config = dict(
    intermediate_size=448,
    positions='rope',
    qk_norm=False,
    attn_scale=0.177,
    tie_word_embeddings=False,
    init_std_up=0.0316,
    optimizer='muon_variant',
    train_tokens=241400000,
    dataset='wikipedia_en',
)
MLP neurons of a small language model. Each row is named by its layer, matrix (gate and up: input weights) and neuron, and shows model dimensions 0-159. Each number is 500 + 50 x the weight over its row's rms, rounded and kept within 0 to 999. Numbers have three digits each. A neuron's up and down rows have the sign that makes its largest values positive.
After each neuron's rows, "fires in" lists the words (lower case) most often at its 100 highest values on Wikipedia text that the model never trained on. A number after a token or word is its count.

L2.gate391:514590490481458450575522552543504520454523557498475536496446465449492481480475610513598555575458461500567513582519506501530544530483439534467429539545520480525528407486467556492453417551522444526583564501520466555571495471567544505560478515504420533525532495447539523570547530496400420435544490521503539517523488423531485365623447524511497499627523518589568567604439530492563479471531607444539516537440539451569465591474511503440511540537518439565542593441583558495461510486508560
L2.up391:495602490597501467521463455567524396504582501503481560481519403523489520534567482466529512493486458476519439522602549521557539498547606517488419495531564458603505436545464533517497415456435450457564468547467456564494520532612493500451441526512414498518531473508593480592517532505429470468561522579471519525451488434460430446574489525560504525513527454479479499514429491485487473511570519454566538579432492550530472497503532548457551388497454417455466650413546645473454527507537479
fires in: "river" 17, "road" 14, "highway" 11, "street" 6, "airport" 5

L5.gate62:536489366461572549465526503513598473514451499540542566490438503511499486536522482492572507462508448442432550496378561504489486455466592534563516510463551470388555439491536479468584501369571437420507564469534426431421424532524435438549478508510528508505557482505489503386527427517523403535558413462505597481471455517429446442500534549415494471496604568438458459466478514495524488534539557492446479543469415500450461494503552543567451582367531517469493460528464522472528492531481523
L5.up62:540508503472503477442512503546537397504446480511528450501554495477551550542505481585587542481532495498521523533541514493521494559516480486479492470503540490470549556371519416533621556441556484581543548453626542498406480509575532553516512578432517459478494473532557567486516515567495452591481437582440526456492431535438412538483442514387480451451486537547451544455534494474526651566497516572454463476564487506463557594503549419630516513385569502549497485534519526447581504502433496
fires in: "that" 28, "atom" 10, "each" 8, "mayor" 5

L3.gate294:481590496467490571424484402534432505595473530523435445454569492419494522505469506588541505580515530473577576535483448458465535446463431549504477468513600513471490603410574480536560534502490534517463381434487446516495454505484484548455569527455518363545499558464514502445533500623422415497537494460593504590489497563463473523491466453437541421483518458480500472542455602545612534512461550470439528547520587495523504470507607482535523429535542456496556578535496533444538528477454488
L3.up294:489479544625450529576485562465517496425558449542556541495389531529326504613459570484521470435538573551502568472489479403463445482463464472446397389482532504474499499552470550477479417516461589504539433560541393512498536435474568588486496525528446593519490518460529520550414533478457599518551465511507571567518512463513528511527518487570492504539515534489514579502443561466508470466534497527588559557502413546516489470507482566508495496544533458518454492418602441463550494542532558
fires in: "born" 28, "in" 9, "age" 6, "genus" 4, "released" 4

L10.gate246:488441472530527496562474509518492530514535558499468410487382453422495559521510524607485504470509447533451506550401582514532607471519496427471639528429423535474481501483500568484520481460498576505469487542481485499485452439494521424489532499581502496395465525550565597523522601491381459449532459504505483546479529516485549562507458471500543396533444523508595526498415429533428454485490427477501586565412501451481507474566542546495580459456437541519455581445524576451616442514486425
L10.up246:567511496492489518522471458423478422475493487528484535496523472528533465371444623500454585434587519506560524465541482522476526466595442480462528468484515493487461459500463523552550495462527410404579538471478574475477519604472478492433534442513468483504392537450440556438527512445483490489518590400559453444458450433491455530562458561542515532439554516518419451526377515540554442446449528554487571465555456533577623428479478478577482514507468582468557514406411467473576521491458441
fires in: "on" 20, "up" 16, "after" 15, "off" 7, "born" 5, "back" 5

L2.gate196:535552426453518491464522500545552458536631552600527546526523462451598493579513497465507513504534523554518476482559506498516468501553504512534478582424469583481453504497591494397513545470471571543560475560508596516571495441538489486401430494469394493470461402495549573416568411495504448549450482516445529416417525477511454537606432485522508437467465450487456508531491499465547415504593537485482530477456445449518626458563414534465398542490489476504503525361480510483485527568488491
L2.up196:545595441473466463497538557533554476500572549631501501501560457481574497636515545452487525486496550500468483509407523612568510448608525510491528547420495513452448556545592524437480463445494564531530443525491586518585529461489472461501560466420391510485490470544554559458549401498511418605490570460463538399467500540493496508592465494473528509507439447477480521547521501479429478532569514427511562436457423440496586456544467535439439567512510524480446514409464478525439479594527494
fires in: "french" 16, "ontario" 11, "russian" 11, "danish" 7, "australian" 7, "chinese" 7

L2.gate107:546424581458484508419563473470574530482554552477454441458452538452493491561547550561594548497475477498442529508479571501400521539506489495649522455553375448484488495473434550567519440600523446531552566529589369463481542497542364446463478561473505496529480566513550563520512469503521530528577449427508488379514515509448457543556436521513581544507489582505545485422485525486488446443452478515482496457523483536447503508493455453556471570541541512630445449548575513562534474463470494
L2.up107:579525565536557474449529429501511533530543590504642472487430425422501525485456516479539534614443482497495388512518434539498426521439531487577557523572459491469498505454473506470512510558596421437480463478560466532524500377505442478477459558453512521536540520429517516474574516493407449485576558527458543368493499439482532520590532491450494418536503460515494486466481547520513410454473605520417499537464523525567440521510516456564506562547483512602446520415583601535582540523519480
fires in: "however" 34, "party" 7, "offensive" 5, "later" 4

L4.gate321:545491562577540550555426512520493443500494567469488488413534519602596504466563492493556496497546530508539524465539492505506533491550533497480557411578375458472485506568466440496443453377500536518462577443608504402529514611488484553422517454471466560473511485614507527509482499458500504523553536503538525445523461531485512525486562465478534574481368483444535484457383454546434496512428439531483547371473434576458533470443473466528459480566460589562453431593561506493454506475464446
L4.up321:521526466444461480493570526461451505419532516439448460482469471519477526574515568491425509446584514483446478448405491480552598527400486453512532493560534504412456457527514532473578533549529552396551560529490575451522567569480517519551535492391504359430564440554574481495484461512394573406595459374552484476500468509483573547502464514506495502464429507472544527411455512478469531477540495550552500553502477567492514565562601564547485493431516509448463599441503530518536516485549602
fires in: "back" 19, "said" 12, "behind" 6, "directed" 5, "after" 5, "song" 5

L8.gate81:533534516607474523499481461454478566526482457604513441448482447563479537427456466504471559430541494532469452550433500545441456552528480504508479459614603575435474466514524533551607487553565527579499474599456513484464573497425533560477496663600571611467432546523481471433559466531463479378480475523556542524554496502544465504458509488459536432430539532422492480519562459493561446507544512377549486544464461416431467501566511471476471493498447540484507572446545495569531516474535468
L8.up81:463466438477551455390370463522459511566510506489462494527509491489529506477513506482498507414495544515454515504442426503585533471510525456426482561472514547461498442535468458510534475433460473559520513593421530404471418532542492604522549516502594443538512479519682432535412490411556489570524542528476485471448540477527431591554563448546477539427556520559474546584476588404533508529530563522439480442414557548502557453463465483463587603482456473426514532457494479531457553450475480
fires in: "of" 18, "who" 12, "time" 10, "which" 7, "example" 4

L2.gate370:467483500539497552334491450556555592512404533528516508426473509484501545435534531496559531571507474565668476505485396477414434539506471520534535475456487570519460497387471405535525431514515536485393518542458476468490438479445426441528554525532491417471480391490480549508534439536496487485490448540488527466543461530508412533563496340514631479479504481487493534467524550426559552450547540518546496553532570560576466541456525505493541507483565424491551545485478558471491486557517495
L2.up370:488469512494407561368497443483623578502443574529445530404438487536443449517476493418479538542482530542610503489397470491471490517576511497506589456447516514542467485450523440475514474489526557428404493552515510484546505499401439438592487461510464463478465417516480531530537459506584485508545441542488563560502479529396512485554518405576606467447518501469463467423516555424506545428492511460533621474496504589613480485483553529516543504460576453448514512522470502581502436539542429
fires in: "new" 25, "iron" 8, "red" 7, "steel" 6, "white" 6

L3.gate71:462582543537495553417503660510461535585510511517495494452571514501514535464512562538541465541476482523499409408558578524405560516486520392529449448466481429515406503440546513528500529476532480471429515543520592484455461478424597429484478454514441431512417452426400489591503502458490469525541437466499535507476475480471495463469516560521492522433391513429528561436539595549547554556423493441545548431465409449466494497483475437472588520523473511482497518497468487492605464460614443
L3.up71:492415415498574415475403489516527502494564605409550563545432514550482534422449493422592505531475519555477528533469459496551516502519531553443510514532403393473424527540499434492430553625507448484578518527515547539530507440390536512478545486467524549517604424468440498568517454497507515488491520498421479608437430574525512532429400409425509515522517469465623500502475487452494453506519511479553571560490482472555507508473513439507446457496496533466520386447573568556519439485527481
fires in: "band" 27, "school" 14, "series" 8, "program" 6, "department" 6, "system" 6

L2.gate174:460561569455447541530547467502433534532402561472549591412511489501485537549547537481425578503574422501498514533559489575528573411505539450450414554517476519500545485546491456403443476543481527457552529634412483513475568557475510543567618448477431465446525477525456433498565474498497486437517594425533503472491493495545505540548471517458528445464506482496510541594479470454532514436550567532525476590524609504493541485514391386384525511479465556438516568514541533435423497487459551
L2.up174:485548513518435555584466456473444514558423493477497489458519438538497579589538478424433534465500447457449493585537492501515601422446515499502404537455493561479579413522493529420460457520564502505625508533455586503504591663449523473468575485482494506498531563508524491469563545484506496463511465442556545485458542448572492471493523524468561541473480527496458454530516460467438500477591551491510469583450564511460624409503381382484532443521447529428471572492556551406499456491474523
fires in: "county" 38, "parallel" 7, "couple" 5, "distribution" 4, "genus" 4

L2.gate131:511500536544484514578619471519490380507494449509433371509546477569476588487515540515492570559479513532475467425533513405328573464467493470522423473520537546489483505475541628518552437538552517469463455456489527444527531577568503542511585495472496543449523556482483426527524449486461454501441492426596501438486498589538537440470505495476492387538464552444539519533524432364553486503551448461553568473490480511516464512461510587430511435585480555552427548509555525483477565521492467
L2.up131:542566556455477482611572551456564416516516567485445456503563455528438545504486609463583552557443519421400618508559589493421450535590483453476556481571490495499566569455482580468492522483421529404426460519519516491499556535534549418517479569483541516516560532432450550541453508514470424427513496480554519562504461581559476502555441582526479542611503533433535582547460514478589550555555513483602521540478491513493482571483568545464480521565439528515466506491438531451501448538483480
fires in: "were" 30, "qarabağ" 7, "pressure" 6, "power" 6, "molecules" 5, "data" 4